From a checkpoint of a small transformer trained on Wikipedia: 267M tokens.
MLP neurons of a small language model. Each row is named by its layer, matrix (gate and up: input weights; down: output weights) and neuron, and shows model dimensions 0-159. Each number is 500 + 25 x the weight over its row's rms, rounded and kept within 0 to 999. Numbers have three digits each. A neuron's up and down rows have the sign that makes its largest values positive.
After each neuron's rows, "fires on" lists the tokens most often at its 100 highest values on Wikipedia text that the model never trained on.

L13.gate131:471531502499506502457497488512513480483483489490504501466497466482515485500482501551514515483512478483449505484487505497461495555507507462504485472460466504483492497512498510456510497464494489542477515497465509515476503510479468505439526526511526484469508500470514529460508534547495473496459477459581548513494492496532497529488530488526545478498489475498511518457494527518466483554491522544537494514466490488482545539523494501475482502491531509483492420525533494489509491511510491
L13.up131:503525488497510480500544479515527501558492483544502526485449499523487485539541500546500504466516485478496517496499479523522510498486528512539480472513505519523478518500497462482510433495496513518527507500509498468512488472533472509537516506525546536495532483533498497506496443502450498558467510466531488520489523537498465459497475467527499480486484508509474470503556497496491518515502510450513570527520488504522468527540436498512500532520498509481490497506524449495522525482495502
L13.down131:492553471498502478471495550513514504476487497512504532520480493521489503530482504500519519516530499490522538514485451495462495508463516503523504509513456528477510488529485473477504440491451465512502446524511526497545520513510466501479519499528496544509491462460489503507537568498516514509527472486496482480520488534465493477443510482522487557497487464508472510480514501478496517505481422489554504495515494454492514510479492497508524522534523470485449490479506550496498520510537487
fires on: " P", " B", " T", " Is"

L13.gate83:511482495490541492507436549471487511493544478471452468507516510504533485529476461483449472542482452502497505524522498473503478512520455538475512500502507467536494483522516525474500421514494472523494500541506505514473491546503471500515521491469507517465498526516493473535500550457537492540536476511490495505498490498500471506515458468507518510511479509490505540481503470508455453514518505476489509517462514454508500489467514483522507514531489521541512478463522520532525528522509486
L13.up83:468485519511480491514463512514496510505547557488493540486528425492476543507506517488494493525490516491513466504551500496501521492455551467518525466461506473509496523480486536485511462489487529498505474489495504486458557481443475498510523441532537525508490515498490442515481473531562509499490538520512505442513503531488486510484529507499494490509460539483508473490485472488493517446526465479473518490514536498492506528525491493520505483472474480459488504476479504493480483504521496
L13.down83:476467533505520502507506512459486467474480497527514552515475446472483510478504505481542506491531534491521495492490509502518561487496507477518514517499499498487534505493504466534470542556498477523520516427507471528469557480515515531474545498527483483530472551567495504502526490498495483502543500530511502526537499487501508457498501513534487494530519543493478489470491499527551513525480469508508528512503507486478516497523485521499511476510524504545553466541502507462541498503498486
fires on: " con", "ul", "on", " se"

L4.gate35:496480499509533519551488508511536457527514511513482498521528497502525503506443472486499504526489525557498450509486485522478530487497510516464525500479506459507497545500528532475502456511571499506442489445486487521473476488491492495467496437463498466487527568511518530522495485522494507515508530527483546446497532512512499507526484488489473481475492495505552519492512488504501483525459499511510484494498462493494531539530488495512505460485507455519496460506486469497528511547508519
L4.up35:521472487468509482435502486480542477508524535523480528529493524527447487478490478534529526522497525487506487487539552479520479516519453526520512527486532532520512465489512504535490481533485482525499513473504464550487519525528508523480463500472504503480518510508460509480465524475487479494494488442505522488514523569458492500523511502463501515496500496517495523507530483500517512498462503462510456438498487541466546494553512526519539538484518504487536507535497481506510497506500478
L4.down35:508494522502484527481557503515485480483485482497479525523466500508447494487488520558526456529477488507472503505504500535517447507520490517450509459504567543516470445475510498517492471504493507496529527484510484499520504507440500494497498501535492531520547514472514509472511502482469506484555511530480532494485532517478502445512511525523502486524508445463480502484533484487498528513510530492479477551516493546511514516559507519489463479520477479471453484476494533515488513527499491
fires on: "ase", "ary", "ually", "le"

L7.gate354:508483484510510518492504534518499503490496572422479487482518458528505513543455496516493476528549509463479501492511523487508518522464526499503499487497521470518508507513534457481510489529503533493516490450537510514499515555499489495512551535470523501499496493511492451504487494458509472528472545482500461500531520496500495537538489500507523473497528482481478521507441503533482505547511522508520521464495503491508509463487546504510446532509499463529485519516576502510498532497512488
L7.up354:554510529491486463528486522517469518504468492499513524465539483496487524488540493524508483469508533540493499452505500535534516479497471497515539471498516490508477518562561508493527497487510531492508527515522531525562531540492504539508542503504486487491489498488496425471517559503543479502510535516506535551503479514496454541503531499494516517528505485490506488482516478506504516480506545495495518476465542498481429492481529496539495519493485533489523495505513496506485479478475508
L7.down354:511477522472512517502505507488471512480491466539485520482513479489506488552496519495510503536492453508468494527540471473541482486467488462517540458522534486499524500502532520500533471541504493491511510521491497482475515505457477550524505499543491502520557499500488551508461547490478522503516528491467492517521459488467509481475495560502455509486467573504508511489519518527491505488504539525500479525551480502489526560483523463485496503502466497470527473517489476497509501541457484
fires on: "in", "an", "ar", "ign", "o", "est"

L10.gate380:500528500528540467477518530524486523508518550508510518505496459543561489544488514521533473493507463493492515502497522483502517528469504495475538477522525510481520531521494502482481492533532522493475475500485511470527534504531509524475510518487525502504443476516503499550539498528483519523531495480522479540523507501484490551444516479480543510524503526500550456526496496496453469490509519506501516494459532483521529487504511503565502465533558520503485525525507461500472469490531480
L10.up380:526478469494505486491518544516453523531503464441451472523521444516505520508541516507475467492498495462471493498515559501536511487496490512481515512475471536507524493524507525471467465502504480492490479517520510530512521519461497511475561502507504579487529460533486517544489521523495483503483494498483489495539485461486519506503543485478509497505491513527501483510459473507488501504508513536452515511497501484478523479557527491491520499503488505505533560479457530517543470474498469
L10.down380:531536494490539500495543503525514497474543498526477521495492550517506537469501455519527480506525460514492424491494514547475520500507518476490501475470485472504549523493484486477511450546546506511511513531542515495493505524516530524513488520510526508529494481521522512500529546496447502532530498507534510524514509508506536510462536515437507503523487476474545512505518499487498475451504518525468457490504506506496478492513528497475526493450494533526493539498521497525521505529461545
fires on: "\n", "os"

L9.gate271:528485450540508540504464565450466478487484497499516492523501499561520479506487492480513513483501466456518500443445512485531505480469506519545515502506505496525507472510481498460492487547500515445512481477456547506471476508483517517517522480529507506469487507523539463504506523476509481451520500562533474496527501500528529504460521503470491485484491465491516523466468454490556515506479488517479480530481498458493503510485528468492507452511489506499499466504508510492509483496500520
L9.up271:471495475505551514484485520465484436525469503531516492531517489494534491486495478491526519489474481497494484473491468443499462506508494474530515498505485498525520478505574497499524509529499480495496518476472505504465500465471527498522490530531487477488515510490543515521547552457486504442459529512499530496525474479516510550473488463491517515522493457511505481483496560499497503472471498488498493492466489475451476553493552493455507472479491481515535474491508494445515521511493521
L9.down271:509478521508520509458533493489490452532531503528502512492505509475481498495492527459492511499524499517529450496502499503499497450534509530558513489502484482516530494515491460459511519491475472418529483502479508513494491474499564533532468489551501461454503518481518515496519512496476497478512532498491520470527498478498527494459518484503471499533509430540511491511463536495486527491496469517544476498457472503529490572500526499491511490506499501506485451469518470468492467487490516
fires on: " E", "E", "\\", "É"

L9.gate111:489497523480538478483512491451547498482467487521514522502485500489521475479470553512520529543514514528486521475520488481465506523519558493525486442525497424495529469501507520464507477517563544520490527504462524497529446509482506491494521503511496475519453498498527493481548532411524527527507489464514517478511507507520478529503506481467475488510521496492519500471494499538516472529510492496498499504461476490485475492535490486498473459502514504528548514508503495496471484482523496
L9.up111:526527535503502469471537518478525510493519547528511498508481517524530495492465507562485466470494498474498502513521422496487472482507495489519477461483494536461535495483512446517483482456540512490475515524489479475514511486532508489503497448490488511554469486506532502501532501470463488521507486449514520516462504542498503457472548518494465481507513515456485497495501460476495506532501505502496481467465519508500468530516487509497502473484468465478535514577493478513462507480486499
L9.down111:504495489482449523524481452499543486508476525508544520530516509558483492494452505485449499484501477461511447542482510531501545465485476521517506499479523515491502493499500490508457489503505470500474526499543478515486488457522483506516467535522496529459490532530495528501500533506524452481509477473496504520512510520476553530472514506464564490506472525471487485473520478510508550469513540476491481478503470492521477540487491504437504489466488486475451525509470511481518520508485504
fires on: "p", "l", "t", "r", " of", "n"

L12.gate403:548503529494532509475521511543478507508512508485474527512477499526525499565513505486566485495471498467468482459526526495480496492521531500474499465509490468534488481475517505494519507522544520501489496496490520503500518517490427548436500508520480494516488464499547538500544518505504513493486499506483529500511495509514513574469540478460492499536488483494479503488526546504508501492508529482508548517494553476474496486524501486506492522480505496506496433535453503517487508454540493
L12.up403:521534543528483485515543510505498536495482463498488496476500483519522537504534490512471484454501481518478503516511543558480557495488549513499475556502476521476483474477449503477495503496506500504517489530512507509534500481428496543526551493530535526505498468539485513486540500506528500508503463465472510546500524475469488535456487489458485525487511512500469504515504482485477513479506497503444459495495508464472505496499500464489479528480495498510532465533491464532527471504469530
L12.down403:475488498511528494504559477491449523506515499504494495487506523474507523517536484465476498457490479520485475525467514521448465485571529481543458522511478494517516507461491470464500575549462521504509494495481562522470527480499527514536518472514485499525516483506555518510500509525500500495533505483514533501468519499483484491482465519514513475511514475486537501518503478529550440535499484490474513497483475495524504492478494453471487527542509513482495492483482511504516452490463509
fires on: "\n", "k", "-"

L10.gate62:540522476545537469535485480538483459532480473506538498487486479480497515450518503515509503555492501491502508488497524502508473518518556475459503487522498477502510490482488521535498504523514516520499549494452466512535459567540504530471524477532488515487498468523528504478540538460489488490528518513528506520549525528509494535508490499489499510495522519485556476495536502509470487540477458517502492490474524526490433495498529494476486482481489499534449468521490505496487517492470469
L10.up62:482535501495515503476480467529502514509516453481534527504481533524554485499518459511470480506500491477508496480491515521477492480497514529515473528520508500558528507493517529497469506531464500468492522479455484499486493502529461501497481541488555541465516518494471546516517481461503453500491560519503514499507544485503519479483490470489464492482455535480497517484500490563492501521494490534490437503465537493514494510478499470495470476481510501532433500475510529485501526528499437
L10.down62:483452530503500515453499458531507475503489512490491488482459475472507533501543497456495462481509545534536445496504496538485488484503542514527498506526471494499493483558462494469493494489500533506499509487542526453542482483505491513510475506533448485537472495508521467510479467506511454516508486495500462469494513514513477477500508556512527508474495529513465503510478481486481511462482589488513476507490487512485564521529486477476472542465509520481474531495500524498502483508504500
fires on: " ch", "ch", "ich", "an", "ies"

L11.gate358:525538514557565529516484536467518453485489500498515526459520507552557504504508461511503489550498480520480516476511507526455485560539531489484479496490485454492473529474507514457497461523512517501528458499528509522506485519516461479499496530480555477506513473505465486500483507503474482485521484515516477503512523522533505456543501521473502486484496503480546477451493489483489462503509485483477509515483514439504488496500485470458480489516510488526507481518462493481459482476517526
L11.up358:529496520522517552526466538502529433500512443506519503483493516534522498471497529480475488525498477512489519470540528489511497523527512550460502525492496443503517531477536503489512469491506504517500470496533503534490497485518476454487487542460524482482522485500491500493538514511438456472506531488475472523483530512504489470548503540511471472505507471535503457512541457490485483480470480440500491507491504463554492484471524471482526501492496506525508532498492514494481477478468509
L11.down358:495554508516502560545470501479500495504513466524476562499506527530486541474546485528523503490550527502530441477524486531509438510518504511467517543483501533484521503466507496504481513484476500485490501490533500505510529471512524455521500491459519496437500508509465480468494476523454489508514487472471537466464482516492511479503499518507487513499490518471486466510497471469459525495506482502545467506526501465470483545487535530484449491496500476492505478504493514515498541551492506
fires on: "re", " se", "iz", "g", "ra", "az"

L10.gate22:455510473501538492512469476460435544483492499485495513516520459511484471500487516591523492541489489517496530474517484539512478513476460469519510477489529545515519504551494489536514493545478499517507477497527500488494506505486478534511559530508561532494527512504495469526511504477496500474515481476528515540476514504479524502526475470460477481478483473469503489490486540461538522488512508503557522496501496477559497486496493524487532485508501505482464481495512476489481489477540525
L10.up22:519486526475526503524468522512459509488479472487533475485514523541467470477477480472480490477487468519486523550481525487521523492508488548517509479514540535516515474475539525485492536484461473518491520493482504524514468494487527472511502511459501482490492460455503538519556532525480516528504498550470471515501524506500495508513454517534477502508475477556519523493478534467508512529488453519499498486477507474499505547482476506493490510498525491519465499510422484507522541444466521
L10.down22:472537504492491527465470537479508521465507536455504480499525528472481525479505494460521498500500541535496571476523522504478485515442484486508493530432528521495475484510508523500460486494480485493490491512547475506492508509477510509495509490508452521517499523474531493463518504497487477485516487506518470519568511490479520512532507502486478494473545581472520545481477489496505512466517491470539493501485467522516520501538544539491534525516482498536531485493534521530478485494536493
fires on: "im", "ig", "h", "arg", "ov", "in"

L7.gate380:491530503504526489532577493475528531477503489485476529504483500545522487487452451524495499424509491479507516530536507472498481485499554512543481449532497464507472472511479477504493482508534524498484476519542493511530492466492501482482483482466482492524477456502491515496481510479544522514477469474527489473507513484489520527500513470488460458478517460474507492446495447479498508534508475487533499521469540497486521483480494484499497501543500479514499510502499473522496534434477472
L7.up380:479495515494555507527493436486508497500506497481489497466503507502558469453522545532502499488513481512474529505463470475515540520513494461548465503497512529496480449532504510528516486505550496486519480443463474509522453494551531502464531505494500514449519487453490489471511478512530527500493519496510433468495497513518465509506479495501490547522564457493494490521483495522506483487511477524492492526495530472519464520501468508518500495504503530489486493541538481481481538503491514
L7.down380:507483499502459507491513518509526510511457488483501485557488466517483482481489462467493526484507535471513517500512517520524489488447539548491498480511528504508493517513514507520514503496490483485528499484496498555518467492504488465518512523490511516536530529446501551441524561513533498517488501520521516534534505498463473486476475480531503542544455561464496499474486500527510486530506485450462473513535451505521486469518564509516502512519526510475472448527486513500498488500483494
fires on: "t", "l", "av", "qu", "pe", "itt"

L7.gate84:489487543525546508508499530483470455548511474506492503487542518472507522551457488495502516548502468468498546504510493484490518494511534465524469490495485489489451500556486493469474482519530518502503494507518501541503451502507504504519484473465537486524542437500488533498508563451451506525493504534499524512513497477531481515516514499531518527460502518507504519474461501502515478528544471498504501509501486511447478524530490527495502448459516522501489465509486520519514492474547492
L7.up84:481462514458497474506499501506515464543525497516486521511493515533477538506497505472478465514526510499478471512519518429514486469489462498483537535451480546531522508499464473496525464492509514537454506518472508515437521509470466506540525491493511544475542515483501542500533487517488487460496499508473498531503495499514544493513516518481535514540471519531458500505494457471482468495474478470500473484500514533491504476541540504488559503514501544500507539528497523465520489481513485
L7.down84:463474490499479467489517492522522503504524490509483573478466532523546510492567459499517480518515503503512460482489506512499473495508499492502509504481495497506483519494497480504527484497499490476493507499492507489477522496492488503526485460489497512468460516457536470457450500576529503503498476467499499559490514570535486460513463558475460534511462523507502481518504479497506517443461509500483486511548537478535477495519522490488526549481500515476487506494558498484493493518502481
fires on: " se", " en", ":"

L3.gate288:488521513517512519529514509504482537493514485507471458495520501506507466459509523482516526496511445499478458466484534514469521511476538496479503472525475536472501485507509483493490517473519461497460509459484489514524457475509540508502530514519502513484504488506489480527499483499506511488525515559510449514507444501501486529515462504511476540537510458436489560457484534504484457450433473518523487501518487499482498549508481505478538501477542495488486553518502495515488475505529526
L3.up288:488510499545514463510558474465542508522517497529484473523511486478503515544520546566473483491503509498504496517466519560476516507502525506496492531478501478491457514509529487496528531503554499466476466519531505504473507496520515539456522531513513542536510513517480483512501521501501504444485485560554470490516490545498467496480493535499502527554491520493501525459518479488477454505467514459479456496516467512480502514490476525497526485502503535467471492514477518509507486493530518
L3.down288:468489490501496537527547498461497441500534492504474475497491507453461518486537513478518544497510508498509486503492510485498503492530530477494501508532500521445519479513507540452537495497513502521486482515504509462537488495504541496515485521515494518491449514510488475537481520505497532501535528535432432536469531524462483475489489483485496567538499451499492511494544529505521500486466483506497515500489503534507469494512492539471530487497479468518497527492536526535478460462514534
fires on: "-"

L4.gate28:507530508569500517523503490470488497544506518506503502478476453495505479510451485535507525509536504485514488490468524553493531531497518533480532518479499528529509479505471517463496486488556495490514470480486549524557498471492493569472514500508505552526515498506512474512523495497496495465483498553507488544498472507530498461528485524496515503498456482465507546475483491514485500518472508493481501537501484486522501552483530535452556460510527476460480510492497521528490494462508519
L4.up28:500504541470432474512527489491522497485445486517487541522492499486478481521527495530531475451519523542497480485482512493482515492480529506448555511527488505522504500498525533511514502489515481468487473499446514541504503505521491507517535546573491533520512474498474497537521513509488509507530447511499485489499444517458509478500482478504512502482480487472462484486510514478482482497450485466494478522484488515480496552488499505508504471526552483481483473489479491522471489551492570
L4.down28:468465477499497519545513510474506478477522498514459464540455506445470512488508502485520522456502508490491487507487515510479528465502502516458504539529497528475529504507494551455501486480523490507470473536494503480501497481523516479509461534517485543496457523476487494519487558512519534504521531494464423531469493510455490487490503508478519544537479447497515456519510523504525534521478456484498500497485510508526495476499478522438528483494508507493490464528498526527451485494484485
fires on: "-", "–"

L11.gate111:526470492475492476513487479509499509511490488485496525526480500518490521477499549535519429466460483476487534486490535526524536520502508487557524487500502446472526555561464510489511524501520480507463501509536516496503502538505465490503537529487502491545525498502529502544531484490497527493518490500528503497514564529516509539507540513489484555494486517502490495487486496532535509524484521536509508538486521466538497516484558511459443482525517495459511514499473481491498505457511484
L11.up111:510511464524489478462504503518506498501520452514461529504494533536526512503529480522475509496513492477504478539559464524535502499522480504482488504499510507490546494495522470481526471517516497491470479514532541538509452499463524507465528503516535525538516424502464476475493470483488482516510518466494475521540484487482503508482523451530495473479526462505511503493482499465496538494483461524464475497534485488486479517495535440533485457549479493500466535471552514496515490499528514
L11.down111:554501522603484516514485490495482458467527475479505492498499512504523481540513484504491486495496532506547526479511529531469456504523497480512490510496525492542512517467480511522470495524519453496487497532497561483440498466501537536509468507497518494550492534491495541523471512532492528498526505506571554493506525485503496515464505480497493498491520480510484502529542450469512507495523487507495494503525450516509495471507497464488479474512524511532500482492533503456471501483520498
fires on: "\n", " cons"

L12.gate296:485533497480530489477514518483457485529503468496472479469510432484486504504497507513470500507474500497468548506485519490519542506507509513535529511457471500504498466495475544543480482493529469511491472533467526506537490508495455503494502525507485505501509500479475493511514503489532491493509490503515484502543478515505542521517485533528529552484530488499514479485459481496466479575458519473478530496484514495501533439519535527492486499558534477511454436470486543472520520485497468
L12.up296:477487513502522529512445505501490520490532520517495492498474481492498457507477521518499526485475495505521521503452497516546503529473489474495553482440512503521488484511502499499502485490495498484450491498467523507485459469481482542496524506481514515517490504483524501448547505552466497529452530510512522520518494420488507504530508529494537539493517515498518517537513473486538512490531508487418560493489484483526510477543504479503493510507452481501478474448504515510536493511510545
L12.down296:497484497520527518485467471506509520544539529502555518536502463462493511510505530498526523469521480541518492545509471509471502482476482502521486494473502484454463496520529498526475497477450487491520451495521470527487518517491516475471540554538495457499492526482519483529513477480480523490516469540479479500526465481467482449498541488454489495517492501463502476456509458504498515459532509482479511483474526449477532517517508525523510535490455496509545507520473478504475509520480528
fires on: "ul", "on", "er", "in", " under", "ost"

L11.gate41:443488475531514538523494536526510491493515510528526450483497502518509512518484524507517518457510479507485522485543511473473533474477476474469507484525544488489508558552482465500520516513505535495519538510527506480528511493512494501495502534480515493544501475501488509520502494541485453477483529513569503501570526540503480518509457553445549483504495486526531501506476538491516493512502476498490530506525512481497537492506508480522460477505510493525550463497543489491535527492501475
L11.up41:507467501511442493532538536529499510502471461501471501526489510524498509526505477529521478457534534487499486497521524487546499468491487494474514454485535472525523501513514498443526474539480497509499488485481490494506529533454500510511447510460550484536495457523462470465505487529499539528536490489500507518522477501491511515521535530517505477450498457513501497523471526500502451481495497526463465500501488485470466457486525453540488547529506493515481482524492486480511525537519531
L11.down41:459540511516508507478551441530482507535545500513499532506492502514504515546498522483462519502477503528504431533474495509484486542499500493508519455490509521490520496497507475449503481558467491463498497495548510476508539466522515523457532508473531495502456493466491501472493526531538507489512479436486529531484462538513499522538530496522487469504536518481482489524534486482454481515497540515490477505499526481519492477493492490518491472504517490440514511506488454498477484489470512
fires on: "s", "an", "ing", "us", "in", "ar"

L3.gate78:532519538496519542551507529486485492502560506515481455524461531545511481496503489500483539499494473510493512484454495499504513488487511515540518486460511497488496504493487508430498505498504512517503466498485542496525454536536519492497555480487446515526542509492469471511520519502506485457464501517480456540469534489524510507520484513517488537531497448534509500483517476487497510478506483521508462458462491485486490537494473527515503438455487494499477463520514486513540493520478538
L3.up78:491513549460528564483514479489500499508469469499454480492501530501516541541503520512479476496474521516483549527488510520503514555499540531464527475464489503521517489505517536445471523485521459480510492493454503480509506483524506502485548561512490525510529517487499497477488516452488502510483500539517482482481507492516562502494482518501505511523505483539499481508519482490489517533490497508488504496522456517514504561466536563431496515448504492487514525484475505463489499520506493
L3.down78:455453511523500502517524479482507477485544488513488502476479565475473512490536513435489499485510517494529519487548506518496496517517535498500511485506456515460536488500518502460532462514485496504480488507511505481517510499542513487522494537476496504501519532505501464533539488487477517484514524466447449511454506507469495505485500501527504551536498422525514501497517493503501509474480446484497505456496501527512496500513522520478523466451444505555506522480514502519442478482519512
fires on: "-", "/", "ra"

L8.gate206:518500520505460457479498511488451539487533473492553483527484490526530509484580504485496497496487513509530529484515511504478462535534545458517482533492459537457472503525470506486491525549488535481512439482539519491490472482495459511509515520549497474514491512531521473495526522486515506491462481526570505507483515478539474531531489490493478485489507500460512457460518491514535498512473542471499505493474471506476505501492499532525494491544476505500503481500506464501503510478473517
L8.up206:532531481515528550534476515518508440490518541506532515463473459522540482438500535494495480517516529485479510486519481496471468535511506467497488501523506489513542481493490549512486527448498464506474518551481455464502496458495479497476509521553490499497470526494558477494495478490514504547492553489487489509471503513496509519486506507515499479514472502463523453529506523493473457454495491518461490485503469468486469518495469550492500521500564475495511491509504513493494489522498500
L8.down206:489512519513507516538502504508486479461544521531492484502451504509520488506504501540539489495523517490463522535531524480516508531500518482497503492498481505480509531530484562516475453435533533507500486490507492482490470466447492505532547512492486506488526515465510468510477496483485481552493521473502503455489522465491452504531509511528492473530453485530505492536499480549477444504500535483470506511513483489520544504492493519433553516493478498505501483528516536454498545526496505
fires on: " dec", " child", " ev", "ac", "iv", " prov"

L8.gate92:498478468520545516530502532509517519502484520547494540502488514506512522517515469479493514514443541521492490502487475491502553539511503483495523482520480500502475475508497501535504480536515520542511547485491495551514492543474508470513481494510517525460522509489482487522520490479462533499438532520549535496500493491532483486497461523512500468508473476498485502451546492516485454498472486447512475477490541479515560500495530489508510500480556490514533517539478470499467478464488451
L8.up92:491524499509506460470481494527531508498493513501512505517463529504498487504430490492534506498434479508505529473467526496515511508483517544474533469476466513523486516459506510524494472485499515465540508457450452505466457467508487538509470502495527512462538504515523537515498475519500509506534463526482466467493489483508449483510459527503473476457469489494519503520492463549492521484477449479529510468483477489518521494507515529519497480516504520477509519553482465531481484534459480
L8.down92:502448545509481513474485501530480456478496523529507523520483438486494557504533504502529466528524505524516480486497493484538506503506514507498514493529549512526497497556498463515486482468472512499519518510474511468509473478499531500468474532520501521440498470490487516551508462539487500492519488521516513517494488559513506497453405537500491490481524495519513518518514477528480529481538462513458471509499504509488475503503477507531495449497519477475492451495485521497464506523505521
fires on: "ry", "ly", "ary", "order", "ield", "le"

L8.gate274:529483455553501516463477494460488502508490491517505510500533466528471501479436515504490463496453468489473534491515511569480525525489470499512525485514550528516524490485508496473473531492479502481517483476488548473464498513529480523497507457548517511504517493542512477500480527481497483512549488526589521491506520552499499460463481519506491499508465482483520503507523498482516508475545484521539477497498491474469499511481505506485496466472476495519518476527509476483484489459550497
L8.up274:477502476531531549508483535474557465514518505468525473510517488546527503519498472543565517481473506526493501516505517508557527495504483494500490499495470463489462493526463457512484504516502534507529522530501486520470504498548537471513466494521531505494475539520556534515527472466520471476512510475521496483510504493487513503449506522471508500550491518496510522491479551474523499496501462514477488510457492515434467491534499470506463492536504471497498527468489512496480518524501461
L8.down274:551520519494501526477493526482464440513505497538512536513509498498509498504490531477495524537500516532452490479524495497499529505552469535503534521480426489488511486465491525517534541511495480464525504498532536525474517512509538537521476519541522463529512548518522517476494528498538528453486499543517528435470478484481490487479463510500489482535506470489489473551485498490532533470481471491529498514465495500497472512475485494502504504481500470466475479469489501498466499516462481
fires on: "E", " E", "U", "0", "É"

L7.gate122:473482480448548521519465487495466495527521507493532496487541467517559477501490498491544468534500450493481512480475551523514526515489488544463488500519514488469493522512519510491468491509518503488463490530518487470475510522526505542515491528478493509496478485495502518539511536484499521540464514538545521510491460490515475487469495519515478499487481496493507513493498513491535512527522510528500494511505489487507529470492557507476404495487509489481554524515509477457522431465526496
L7.up122:501488485527488524469534539529536479470499502474479489465517473535496531502491496476491507487512514471469484483473534478485473510504469489491527510479528453434478463493474486462498501493543540524473498496532507493505483518518537494494537541515486524508508542507510505505473477538493497492483526471520511448504513499476484491483482493507455484484457473472535449513559549478528554475507493491474471488488530502509526518472504499534502494481507491482454475458548498523490546467471465
L7.down122:537452508526475501486488507469479457505518529516481550493493455547526475465509520484489527444504497510487475468523500482494499487503455508487506508480537497481544477508515508525483504535519462465498494512516512506525511502486509509480549485488463503483505541482487526532495532534544518516466514514579466500489485489544459474498486488468519510538500493479538479456481534504531505490453482533485468512531458505502492497495530508470474478499469515481485503505474524482485441510449517
fires on: " this", " This", "E", "É", "is"

L11.gate306:516515471520489497521476517512448491563485472475503465491470507536525490498503504488499496528517461460521547479463516509495489536489512481482511478477564472500556520492465491526543487494499485459476480516530499535513465517472525537489507508480527521491490507488486507517478510428500519509483502498515492476530519498528553523502466538484517520476486477500500516451503521488517546472520489504481516528509528465449541508499526520496498505515535483467513513540524503481503527436545489
L11.up306:495531492534470474543455499542504465523489504532465492533475512499511533505531533506484502454518467528488511512495543500486460505496505467489525485535533457477524522563519497528541478533479459495454517525520488495493479505438521460513501466504506456511500494473480520513464462454469531529469510480507530519513520497476496519504515506455521488555481493489484518492509486495530516511516486512511490511525471506488493528523508544506515508525469496469474470461485493456544535516512472
L11.down306:478513529522466473479463486463518551527562473541519498508484509506518540514519508528494525478508473490519502505520513510514463507524486476516482504510510525492541430498498504506506485486488471486446528483450504465453512505514489500485490509530492478493511473470502501512490473478503503498563511525503483506519507526478459543503512502523477461493467447473526573505500444520528523541493488480485470535517511519488515492531513498500510515499471487523524514461494574478497537499512514
fires on: " res", "res", " cons", " Res", " as", "ons"

L8.gate404:526534469510492489513502486504425489486477537487513486548463477525501481502460510505496503485501533479517524438451531526506520521488502475521534459445539489511496505528543461487520528498491502494473488460481458525483501498516488493460552530529483533505510491512546480507515501506517516459531504488524478483505505512494545501469500505494507529494502475507497475506518525495485496548485466541514513538476479487486498462449517496468494479539485512463504500520458508440513460487506454
L8.up404:483486509518483536468492508492512502515516505475541459535484519495503530492513479524467484549501489506492467453541526489528483494510490521489532569530514527480518507447519493436487508492532529512516543443483477499474485489481530506491478502537522482464489547427487503506525478502512491462504555529508519544504505479486491509493523502491496497500502489502483479513541513501471512493485488494492510547506489480522469492506557512528461468510502463499545530509542506488498484516438527
L8.down404:538534557505521483479520516461485480524522486537499508489505497503477504507514552485483510498524474523495454480523517487458489488526467513509502503526456498495489521503493528487485521513503493461538502465498490505504517459498562572504463474497519492502493564499527575524512474521507495497504491473449499489470503505528517517492512513481523492476490455521505527569546539501508524490502490477494486500496491469540465512513536465534511543459536511510461474480515500500473505493478503
fires on: "E", " E", "s", "ort", "t"

L12.gate229:529458498477469447511500476496525552491499447496533505524492466538501499503513465513514481486470476510475540512489507489490517543515509469509500513474497530487473469490499475527532460502498501458518533469515523528494450496512481503515468506514529499497530499481517459532468550471497504486479480506595498523531490477520488515542483532526532519463482495507502499483516503482549522503535489481479539544480498491485503481481526519533490473513532480511434461527496510519475501477508474
L12.up229:505476483483505498495506504501476469499547540493474501479508526508486500473489467499465456496491507515515513507560517538512591500487532488538501502470504498507534504516474529545465493496536507486511502521503480544507495492505488544502540503431519471512447503471465493510481577549523512494432485524498511531542504484477504478501541541494492530547505514516520496498474518518519496472516513534479500477506482487506481468478514512482528505515476497487527469502535476517492522475503528
L12.down229:485500497487505473514481463517495485489533511510509522480508518478530518510530487510507529505476548484452508481503496458522505535524485475481499474516478510481475489513494523479479516499466498516542471507513490483481472486482512479499526517521487499486530531522471451532461487490499519527521528508547458493456513529500509490527470440499534481495517557513461508459503507529493504470521495493466497500466469511485547506484477467450521534569468473542528484497485474451496430534477522
fires on: " prov", " ev", "emb", "ist", "at"